Weights of a small GPT-style language model, trained from scratch on English Wikipedia.
Size: 15 layers, width 640, 15 heads of 64, MLP 832 SwiGLU, vocabulary 8192.
Architecture: RMSNorm before each block, rotary positions, untied embeddings.
MLP neurons of a small language model. Each row is named by its layer, matrix (gate and up: input weights; down: output weights) and neuron, and shows model dimensions 442-537. Each number is 50 + 12 x the weight over its row's rms, rounded and kept within 0 to 99. A neuron's up and down rows have the sign that makes its largest values positive.
A block is one neuron, or neurons of one layer that tend to fire together. After each block is what it responds to, as a language model described it from the Wikipedia text at the highest values.

L8.gate664:44 52 58 63 53 48 53 58 49 51 57 38 30 53 75 54 66 64 41 41 60 62 59 53 38 51 46 42 44 62 41 67 56 45 45 34 54 57 50 57 48 44 71 60 48 39 49 52 45 49 48 54 33 59 43 27 57 54 36 32 74 41 67 52 64 65 64 61 43 37 51 36 30 45 64 51 23 78 49 35 40 45 62 61 50 54 56 46 65 47 33 67 58 52 41 56
L8.up664:54 35 58 48 52 56 56 51 46 56 41 58 54 24 33 55 16 61 56 56 61 40 50 54 46 35 53 51 44 81 59 50 65 50 45 43 44 42 68 47 54 36 46 43 52 57 53 23 47 57 56 61 49 67 42 38 48 49 63 63 57 60 52 69 53 53 68 28 43 43 53 62 55 48 47 60 53 54 35 58 38 59 52 77 67 61 57 48 67 44 57 48 50 47 42 55
L8.down664:54 54 52 63 61 44 43 45 58 56 71 33 45 58 39 34 75 77 57 59 28 44 40 51 44 37 26 53 52 61 56 38 49 56 68 60 66 43 88 46 35 46 55 66 48 76 40 51 74 52 76 44 46 52 71 20 78 70 30 57 78 46 40 51 53 52 53 46 55 52 49 34 61 33 72 27 43 52 63 51 36 42 47 53 65 62 51 43 31 30 60 64 55 31 59 65
Description: The space, opening parenthesis, or first digits just before a four-digit year, in tables, dates and citations, e.g. "| 2016", "2'0'07", "on 13 May 2003".

L7.gate94:60 64 29 52 83 46 69 53 50 46 45 43 64 57 43 50 33 36 72 31 26 57 45 52 51 62 57 46 59 62 75 51 52 56 48 33 65 70 45 62 43 62 45 55 54 48 37 41 52 64 43 54 45 74 54 54 62 39 24 67 44 67 66 38 41 65 73 54 45 40 35 56 58 50 71 49 42 47 68 57 31 27 63 40 35 20 61 46 33 54 37 45 31 29 45 46
L7.up94:49 61 49 58 41 55 56 57 38 26 61 41 32 67 74 62 45 62 59 64 51 42 55 36 31 46 55 45 64 67 59 41 52 48 45 59 50 53 63 56 41 35 51 45 52 53 43 28 51 48 51 51 47 22 39 66 65 53 47 60 55 56 47 68 52 52 44 30 29 35 38 37 67 38 56 71 47 44 53 33 58 36 49 37 53 47 62 39 63 61 52 62 26 43 52 72
L7.down94:63 46 60 42 47 60 54 57 55 23 61 58 55 47 53 41 40 41 38 64 47 32 64 44 50 54 57 48 55 50 48 51 55 64 45 46 26 55 27 34 49 53 69 51 38 43 37 29 61 68 72 70 44 84 43 63 49 47 49 76 44 42 45 61 51 56 44 46 42 34 43 51 75 58 61 45 39 34 46 47 68 27 65 48 37 45 33 47 66 48 47 56 37 56 43 66
L7.gate150:59 57 38 50 78 38 57 37 67 40 36 44 27 27 58 67 57 42 45 58 44 65 56 35 41 55 33 51 49 53 49 55 54 67 59 57 47 50 71 47 45 35 37 46 39 40 59 34 49 56 36 52 58 60 66 50 55 46 40 63 68 65 48 35 42 38 16 58 47 56 46 58 31 39 55 37 38 53 53 50 74 47 26 50 60 52 70 61 56 43 43 66 53 53 40 20
L7.up150:46 64 58 47 63 48 47 52 48 47 47 49 30 53 33 65 43 57 37 57 63 46 63 34 67 40 56 47 48 58 59 56 61 51 71 55 31 49 51 60 33 36 26 50 64 52 62 53 57 61 44 48 60 38 38 66 45 30 46 48 42 63 54 65 48 33 39 51 50 52 37 68 55 35 38 34 41 67 63 40 80 74 55 56 45 36 68 56 50 48 63 49 34 66 36 32
L7.down150:65 72 43 42 47 49 52 56 16 39 53 55 54 46 70 52 44 33 56 42 55 57 61 24 53 34 43 61 54 50 73 61 61 80 57 27 32 55 56 49 37 51 56 60 52 72 40 47 45 46 47 58 64 53 26 44 65 62 51 30 61 41 63 54 39 45 52 43 48 60 34 53 59 50 31 64 43 66 58 54 49 39 66 32 46 56 52 49 62 54 59 42 52 60 60 47
L7.gate467:38 34 42 49 70 37 58 71 43 46 65 35 45 53 57 64 38 45 25 63 59 65 40 46 34 58 73 54 56 43 54 68 59 51 61 49 48 45 63 64 44 40 43 35 55 51 41 37 44 60 44 73 51 44 52 19 42 51 38 50 44 16 77 61 59 36 39 48 56 50 62 52 41 43 53 49 32 84 39 16 44 64 54 49 53 53 75 45 56 64 68 54 46 37 67 63
L7.up467:75 42 61 52 57 58 40 48 60 73 32 69 34 54 51 64 45 59 42 67 48 53 61 49 33 56 94 47 51 47 47 35 70 70 53 44 41 55 75 48 52 36 23 52 60 46 44 41 56 39 44 64 62 59 67 61 36 47 52 44 71 64 39 36 58 39 42 59 58 49 43 37 58 38 19 50 35 43 52 35 48 47 43 50 50 70 53 64 40 34 35 47 56 38 40 37
L7.down467:57 32 35 57 63 53 29 60 61 54 47 75 39 58 55 44 47 43 55 71 39 26 53 43 34 50 68 65 45 52 55 60 53 44 57 52 19 52 39 36 33 21 43 44 46 50 44 50 43 57 54 42 47 35 43 51 56 51 65 56 33 74 52 53 62 51 38 35 48 49 42 42 71 64 51 47 52 84 63 40 74 23 50 54 44 49 47 47 47 37 47 62 57 62 54 48
L7.gate474:57 37 48 49 35 62 51 46 55 68 49 62 54 65 56 54 48 56 62 61 57 60 39 42 45 55 33 78 49 52 52 40 40 44 40 44 41 43 45 29 56 54 43 72 47 56 59 42 24 49 70 62 75 51 46 76 50 32 48 34 76 57 65 60 47 41 66 43 49 39 52 55 26 57 60 42 48 34 42 23 53 66 41 48 50 48 52 61 85 50 52 49 36 18 74 48
L7.up474:46 30 30 70 55 59 49 61 54 43 37 49 53 68 53 43 52 45 71 59 48 45 58 43 57 54 39 43 57 37 70 68 51 45 44 58 35 23 63 47 88 36 50 40 41 45 34 60 74 60 65 43 46 25 64 72 70 44 50 56 59 41 42 47 68 50 51 50 49 53 20 58 38 40 52 53 62 59 59 39 45 40 82 63 65 68 63 45 44 42 48 60 30 57 67 71
L7.down474:61 39 41 34 46 48 47 47 54 45 44 42 57 53 42 35 73 58 53 42 59 57 52 49 61 51 43 40 50 63 67 39 47 64 56 43 57 29 43 34 54 41 55 47 59 23 50 48 60 48 44 60 65 44 44 56 61 34 59 39 63 43 51 51 73 68 36 71 51 47 31 65 34 64 31 69 57 62 30 43 64 56 60 47 66 52 40 47 67 62 37 80 67 52 48 56
Description: The first digit of a number, mostly the 2 opening a year like 2008 or 2015 after "In", a month or a day; occasionally other numbers such as 1 or 28.

L12.gate74:42 56 40 70 62 47 54 73 50 39 70 39 45 79 54 48 48 35 60 46 55 50 61 60 66 54 41 79 56 42 46 31 45 56 48 48 36 52 49 27 47 58 61 43 39 45 36 48 58 52 60 52 65 37 50 37 37 55 46 69 47 49 53 61 50 64 41 60 56 63 57 47 54 55 70 42 39 64 50 48 55 66 31 46 63 75 43 39 47 51 45 46 37 37 51 45
L12.up74:41 48 43 53 51 64 62 51 49 56 69 68 42 53 41 65 65 28 44 58 48 27 68 59 63 46 45 66 72 38 55 28 45 50 52 52 49 49 49 60 61 39 70 33 49 57 52 56 47 60 67 49 43 75 42 24 59 53 63 52 45 50 33 34 46 55 36 66 51 59 30 52 36 43 59 60 47 35 57 56 55 55 54 44 37 63 55 33 52 48 44 50 54 69 46 39
L12.down74:57 81 47 23 22 44 57 67 34 46 55 54 71 53 58 51 49 77 55 48 58 90 66 39 64 52 53 53 61 41 59 56 52 49 31 61 58 69 40 63 60 56 50 15 40 43 56 52 32 29 49 57 65 67 52 45 48 22 33 50 32 44 46 39 69 41 33 51 57 42 46 73 64 36 42 75 33 53 52 35 44 41 71 40 50 38 46 45 62 50 55 31 55 36 64 46
L12.gate293:69 46 51 72 38 47 44 43 69 33 55 38 50 52 54 66 59 50 52 49 44 42 49 47 37 43 35 71 67 56 42 48 56 48 41 55 31 66 64 67 41 37 75 38 64 33 43 41 67 43 41 55 41 54 32 47 49 60 70 52 60 21 61 49 69 48 45 57 65 52 65 28 48 44 37 52 56 57 43 37 50 46 36 46 58 35 59 54 54 47 53 51 43 38 43 36
L12.up293:29 83 62 42 65 52 26 43 77 69 48 52 51 54 62 64 57 64 67 48 54 54 58 30 57 49 42 34 61 58 48 65 37 47 41 47 32 41 62 50 68 33 45 69 50 46 32 53 76 60 48 70 50 44 57 61 47 43 49 59 41 42 45 53 46 53 61 78 41 55 49 49 62 55 52 51 49 56 45 65 51 62 45 42 58 52 61 59 66 60 51 55 44 32 49 45
L12.down293:31 42 44 57 53 56 50 69 45 46 42 39 49 60 35 38 43 64 40 40 69 63 67 34 43 50 39 66 38 55 62 62 70 38 42 67 45 62 37 57 65 61 58 73 57 51 53 38 46 63 63 37 43 62 67 41 52 43 41 47 54 44 33 40 07 55 45 42 57 53 57 62 38 36 48 34 61 44 45 52 51 54 41 53 86 54 58 47 41 54 51 39 55 76 43 40
L12.gate688:42 55 65 51 47 53 40 35 47 54 63 44 65 83 53 39 54 45 33 46 52 46 49 38 65 37 50 60 41 52 67 42 28 46 43 37 53 58 41 61 54 29 42 55 52 47 70 34 60 41 48 58 68 57 44 38 49 51 49 60 70 54 52 32 75 65 46 55 51 43 48 41 74 50 38 48 51 55 37 59 56 71 43 35 52 69 62 59 32 51 36 60 51 43 49 38
L12.up688:54 66 61 62 66 43 66 51 36 48 68 43 50 32 44 44 56 66 51 43 59 52 76 70 57 48 13 70 77 49 47 52 63 53 43 43 53 17 41 39 47 26 69 70 50 76 43 27 44 38 60 52 58 43 39 38 58 40 64 57 33 38 57 58 64 53 36 48 40 35 60 50 51 56 44 38 40 53 55 60 44 47 48 43 57 57 60 36 62 46 41 40 52 50 49 40
L12.down688:47 31 47 35 60 43 26 44 53 50 30 68 50 42 49 39 52 58 39 70 66 54 49 46 65 43 66 38 66 63 40 48 48 48 55 67 55 60 58 37 15 45 40 83 55 51 26 55 39 38 43 62 50 58 42 50 53 60 44 57 16 35 64 62 44 58 55 34 65 54 54 43 53 54 44 49 55 50 57 46 42 31 50 60 44 53 39 44 41 52 48 33 44 65 54 28
L12.gate722:46 53 38 45 50 42 62 67 50 29 48 46 56 75 39 55 35 62 16 52 50 57 66 74 65 45 43 44 44 58 51 60 60 41 60 54 50 62 53 36 47 58 47 56 45 56 46 46 35 32 46 66 25 34 50 67 46 43 54 58 56 53 79 43 57 36 50 60 57 49 29 37 35 40 67 41 51 77 53 36 69 43 59 45 68 55 65 56 33 55 43 62 40 31 43 57
L12.up722:36 39 44 49 57 69 63 44 52 42 56 25 42 39 69 37 34 69 61 51 31 49 54 65 29 33 27 51 39 59 52 31 55 60 28 56 42 70 64 63 44 33 47 47 65 55 62 52 55 59 50 55 66 66 56 49 62 59 45 43 46 43 48 44 39 40 38 50 36 80 59 48 63 56 57 46 53 47 58 30 37 43 40 43 48 59 58 55 40 43 44 37 33 45 60 59
L12.down722:36 50 43 45 67 48 55 83 76 45 50 38 66 60 59 65 52 42 40 49 43 41 47 40 61 37 51 53 43 61 46 57 50 44 52 64 46 57 52 65 51 60 40 73 29 34 31 63 34 39 49 49 40 50 79 51 46 45 49 43 48 62 63 40 61 49 63 55 42 66 50 42 39 36 57 42 43 32 74 40 44 41 39 33 55 49 33 26 59 32 45 51 53 65 44 74
Description: Verbs like was and is, plus based, right after a company, organization or person subject, e.g. The company was, It is; also opening parentheses after names.

L7.gate569:52 50 55 79 39 57 53 56 52 36 49 56 44 38 49 40 45 49 62 47 48 49 59 30 50 43 60 55 38 53 43 27 50 71 59 37 48 73 42 53 56 50 37 65 65 52 51 57 45 31 69 41 61 49 58 61 19 52 36 60 44 32 48 41 73 60 47 62 62 38 56 47 59 63 14 71 28 46 30 62 36 67 54 46 67 74 42 79 53 55 26 33 45 33 42 54
L7.up569:43 47 27 59 51 70 31 66 38 61 52 28 55 56 51 35 44 52 62 64 56 45 52 67 36 69 58 57 46 60 57 43 61 54 35 38 37 63 66 40 55 56 69 65 60 38 41 85 46 46 57 35 67 67 47 68 56 50 52 69 49 30 44 35 54 78 40 47 44 69 51 39 40 60 45 66 40 58 72 56 59 40 56 72 61 43 41 61 77 51 38 24 74 60 55 63
L7.down569:63 76 45 48 62 46 52 48 50 33 52 56 65 61 38 53 43 55 52 50 21 46 41 65 40 53 55 30 73 55 62 41 64 70 41 53 25 62 43 69 46 50 53 86 43 47 65 45 49 41 33 52 58 48 46 49 40 50 67 42 56 44 35 57 49 48 31 54 49 40 48 46 59 42 41 33 50 59 49 54 53 18 61 32 67 70 56 34 48 48 40 55 57 57 34 51
L7.gate625:62 41 45 51 61 63 64 46 46 37 54 52 39 34 29 49 56 40 68 39 51 59 60 57 36 54 26 59 42 61 59 68 77 75 33 60 37 45 51 49 32 53 53 44 48 40 34 52 67 41 18 62 47 40 41 49 47 53 59 32 54 32 57 57 29 56 59 66 44 57 52 53 58 51 38 60 46 40 59 46 56 61 61 47 53 39 53 52 38 49 62 58 35 55 46 47
L7.up625:56 37 49 50 67 28 52 48 52 46 58 59 71 46 35 38 44 62 65 64 48 37 30 61 42 58 58 44 59 37 67 69 59 75 34 46 53 67 82 69 49 30 49 60 55 32 50 66 50 49 51 52 35 51 47 34 22 57 59 45 34 45 24 37 42 54 39 72 52 51 51 45 45 54 54 54 34 53 38 65 30 53 55 47 24 59 66 55 56 43 53 25 41 72 63 42
L7.down625:59 37 43 53 59 52 65 66 43 45 48 66 49 40 61 23 59 44 48 49 51 40 67 54 68 54 66 54 31 42 41 62 77 45 73 33 57 48 60 45 51 66 52 48 52 56 55 53 56 41 42 53 48 59 66 39 65 36 55 38 36 51 63 60 67 22 59 59 34 59 55 64 48 34 62 59 34 54 53 43 53 55 49 51 42 48 49 50 53 56 59 72 19 69 47 51
L7.gate742:40 36 65 57 59 32 58 44 45 46 56 48 52 36 39 48 48 50 46 48 46 49 54 39 24 52 55 45 69 55 43 55 35 47 48 61 48 58 55 45 30 43 65 54 75 52 37 44 62 60 87 50 38 64 57 29 56 50 49 64 47 47 65 44 57 39 54 72 51 67 42 59 45 29 42 55 58 25 36 44 38 61 53 26 61 51 73 59 70 47 43 51 58 46 47 44
L7.up742:43 39 36 60 58 30 53 24 40 24 37 46 50 57 54 47 64 49 58 47 47 39 42 33 60 59 48 83 60 55 62 49 54 45 45 49 59 52 42 53 58 49 65 58 58 62 46 64 58 32 59 58 60 45 47 42 85 53 71 38 44 48 56 44 49 57 57 63 34 57 61 53 47 44 56 49 45 57 48 64 59 53 47 67 56 56 55 48 49 47 76 68 40 59 31 49
L7.down742:59 35 65 54 57 59 35 59 58 48 44 37 48 35 39 37 53 47 57 45 52 33 58 18 57 57 34 59 50 43 45 52 48 69 58 39 51 44 76 51 49 50 42 87 65 46 55 60 67 38 55 55 38 74 60 41 58 70 70 42 41 43 58 63 51 57 66 72 59 27 30 58 56 67 52 57 50 58 40 58 70 46 61 24 61 47 54 46 46 49 48 52 53 54 68 70
L7.gate762:47 52 15 45 62 43 67 42 50 44 45 37 40 42 39 42 57 64 59 52 51 35 43 52 57 67 56 83 42 57 61 68 57 56 60 41 40 59 78 42 48 36 57 57 46 56 57 68 37 29 47 81 61 54 42 42 57 47 60 42 45 57 44 63 41 67 53 40 37 36 45 66 48 35 56 57 51 29 61 58 38 21 27 40 60 46 34 46 59 56 51 62 55 51 57 39
L7.up762:60 78 49 64 65 71 52 57 53 55 51 48 56 65 55 36 64 53 37 59 49 42 27 42 62 80 39 32 26 48 49 57 81 51 49 51 35 55 45 55 63 42 57 71 49 55 42 55 36 48 61 55 68 60 34 74 50 41 43 51 51 49 35 37 59 52 56 58 47 45 40 69 72 81 36 57 32 56 54 46 31 36 61 58 71 71 63 39 52 56 46 55 61 47 30 53
L7.down762:51 45 38 72 50 42 47 49 31 55 47 46 35 66 42 37 59 49 69 40 55 48 28 42 40 76 37 60 48 63 45 38 69 52 39 41 52 59 53 52 59 45 47 99 34 44 36 45 53 52 48 35 37 72 73 35 42 41 58 51 53 27 48 50 46 53 60 56 44 34 54 35 52 61 60 60 42 58 52 48 58 63 44 54 77 72 38 47 59 47 65 42 47 50 52 52
Description: Forms of be (was, is, were, are) right after a sentence's subject noun phrase in encyclopedic prose, e.g. "The series was", "Artemisia is"; also stray word-starts like s(erial).

L12.gate8:37 57 46 70 53 66 47 57 44 63 47 65 48 58 44 62 52 48 57 41 61 31 57 30 51 39 20 37 69 55 79 46 63 31 52 53 50 46 67 47 51 43 63 64 48 41 42 40 42 57 66 49 28 44 41 60 44 71 49 41 68 50 55 53 37 58 45 42 69 46 53 65 66 63 71 24 35 73 38 42 30 35 62 47 36 36 59 54 68 48 31 30 28 55 43 48
L12.up8:44 48 45 45 42 51 44 58 62 41 45 36 31 67 62 53 27 53 57 49 54 58 54 46 54 62 40 30 42 62 66 59 73 31 41 73 51 36 42 62 55 42 47 56 63 73 48 55 44 62 45 51 54 64 51 38 52 41 54 41 39 49 45 62 52 27 56 42 58 30 49 50 52 36 36 53 28 37 41 42 63 39 53 76 40 26 53 41 53 71 33 48 46 46 37 52
L12.down8:45 58 51 72 52 74 49 53 44 56 47 48 38 44 34 22 38 54 56 26 43 35 55 47 47 75 43 63 62 56 46 39 43 22 40 45 54 41 51 61 48 32 49 60 60 53 43 50 70 55 46 42 51 32 39 63 63 42 47 54 41 43 49 48 61 63 45 45 46 29 31 51 47 70 40 62 76 54 63 39 51 51 48 68 46 74 54 62 38 36 53 55 49 48 54 50
L12.gate68:52 66 54 54 51 47 45 58 52 73 62 51 51 66 54 47 40 63 25 52 51 44 34 62 53 46 52 64 63 55 31 66 61 48 53 46 38 36 75 54 47 47 67 49 51 45 34 54 48 35 55 62 64 42 50 57 48 53 47 68 56 61 52 52 36 54 35 34 55 54 46 39 52 56 48 50 66 53 44 65 48 46 57 63 41 74 75 37 59 46 41 42 41 56 55 65
L12.up68:49 49 32 69 42 24 52 51 32 40 40 43 40 31 64 42 51 60 53 42 63 40 46 51 71 52 19 51 39 54 55 45 40 35 45 51 60 35 43 42 61 56 41 49 61 44 76 38 39 45 38 48 53 51 46 34 53 53 53 55 74 42 54 57 67 48 60 62 56 13 70 55 41 41 51 37 45 51 60 46 62 36 58 45 56 41 43 59 52 47 41 42 31 46 44 55
L12.down68:62 65 46 48 57 50 69 64 55 33 69 44 58 53 66 52 48 52 42 47 38 56 47 35 77 33 61 50 48 46 33 48 39 46 58 33 60 44 52 48 53 44 66 60 59 56 40 43 31 58 63 45 69 48 58 49 40 50 45 59 50 49 44 55 47 62 57 55 50 11 49 68 53 52 60 50 53 46 68 46 40 65 44 53 38 51 36 35 52 70 57 51 41 56 63 51
L12.gate447:46 75 53 52 55 44 46 50 54 89 57 42 51 50 49 55 35 69 65 42 64 46 63 48 46 42 56 54 32 50 61 55 86 41 31 41 67 48 61 51 33 46 52 52 77 45 65 60 42 56 78 47 38 39 67 57 70 55 57 61 49 48 37 57 38 72 43 61 62 33 59 56 42 44 67 60 49 44 42 49 53 38 55 65 60 47 39 40 71 46 36 67 45 55 44 43
L12.up447:49 42 72 63 40 59 46 68 57 49 53 45 57 40 46 68 45 39 60 47 62 68 61 70 49 32 49 57 78 57 54 62 36 42 39 45 59 56 58 38 43 37 28 36 52 48 46 52 46 56 43 42 37 35 64 47 48 61 52 62 56 41 51 41 61 71 67 45 54 75 43 24 59 34 66 70 66 46 68 36 48 63 59 42 54 40 50 48 46 41 39 59 63 38 40 52
L12.down447:44 56 40 51 53 62 38 47 32 37 55 55 62 63 37 49 18 46 43 54 59 47 47 66 31 61 44 59 49 34 79 46 67 62 66 46 54 56 30 72 50 52 57 61 46 64 51 42 25 72 49 54 51 89 54 70 47 58 52 47 58 47 28 55 64 41 69 44 51 55 55 58 69 47 42 69 56 64 73 41 35 10 38 31 57 30 60 52 56 66 43 48 55 50 46 67
L12.gate548:78 57 54 64 33 58 66 46 60 60 39 51 72 60 60 45 67 70 60 47 51 58 54 39 63 51 58 54 58 62 54 56 61 47 16 54 41 27 60 50 42 41 37 30 39 60 66 56 57 54 82 47 72 57 67 60 53 70 49 60 48 38 33 61 54 50 37 58 37 46 48 35 47 65 56 37 62 44 37 49 37 58 61 48 46 34 64 76 64 46 63 46 40 50 53 41
L12.up548:50 53 75 41 24 44 36 66 44 52 53 56 48 57 57 48 34 43 66 51 45 33 72 44 34 62 37 48 63 51 67 17 51 48 41 44 59 55 62 44 54 44 58 62 39 70 73 50 24 51 67 36 42 49 54 36 54 51 44 59 46 43 64 45 68 40 44 59 48 64 70 46 52 84 39 57 44 73 61 63 79 38 38 57 52 49 27 39 49 34 49 41 60 48 63 58
L12.down548:37 63 34 33 23 37 49 34 57 58 47 64 66 58 30 57 71 75 36 32 39 50 50 47 61 41 58 66 58 57 62 58 41 64 45 56 68 40 40 58 40 46 58 63 49 51 46 40 27 49 36 50 50 35 45 36 44 57 60 73 55 56 50 33 56 78 35 70 54 73 62 40 67 43 62 56 25 47 70 54 38 62 58 42 48 68 60 49 62 37 49 21 49 53 51 67
Description: Space token just before a year number that follows a month or day (May 2021, February 22, 2022), plus digits inside years and season ranges like 1991–92.

L8.gate442:57 66 67 62 69 75 44 53 48 55 31 50 33 60 53 48 44 50 45 57 56 58 23 62 50 57 55 52 54 55 26 71 78 62 26 51 44 59 45 51 57 48 70 72 65 42 74 73 60 59 48 45 45 67 48 36 56 62 55 49 31 39 51 42 37 50 60 44 58 44 52 46 57 52 63 61 60 62 73 50 39 44 62 44 25 27 59 64 47 44 65 63 24 48 45 39
L8.up442:54 52 67 46 43 55 69 60 36 57 49 61 39 51 49 37 32 38 48 67 58 80 42 59 65 55 57 20 69 42 52 40 62 64 56 61 60 49 37 67 67 46 49 55 56 63 44 49 51 44 53 56 49 58 55 32 43 63 63 81 58 29 45 42 77 58 51 31 74 54 58 64 15 61 58 43 51 55 49 73 50 63 36 39 61 48 36 69 67 45 36 41 40 51 31 65
L8.down442:44 50 42 41 42 57 67 62 38 46 59 31 52 67 52 41 46 62 56 65 41 54 42 55 54 46 31 40 65 48 43 60 58 61 54 53 44 53 36 57 47 43 52 80 45 51 45 56 63 53 43 45 43 56 59 42 47 57 61 71 43 33 36 54 56 41 51 53 36 48 53 72 37 75 43 42 48 56 47 44 50 57 49 49 54 58 37 42 52 63 47 53 54 68 33 61
Description: Copula or passive auxiliary after a subject, mostly was, were, been, in biographies before participles such as born, elected, appointed; rarely word-piece fragments.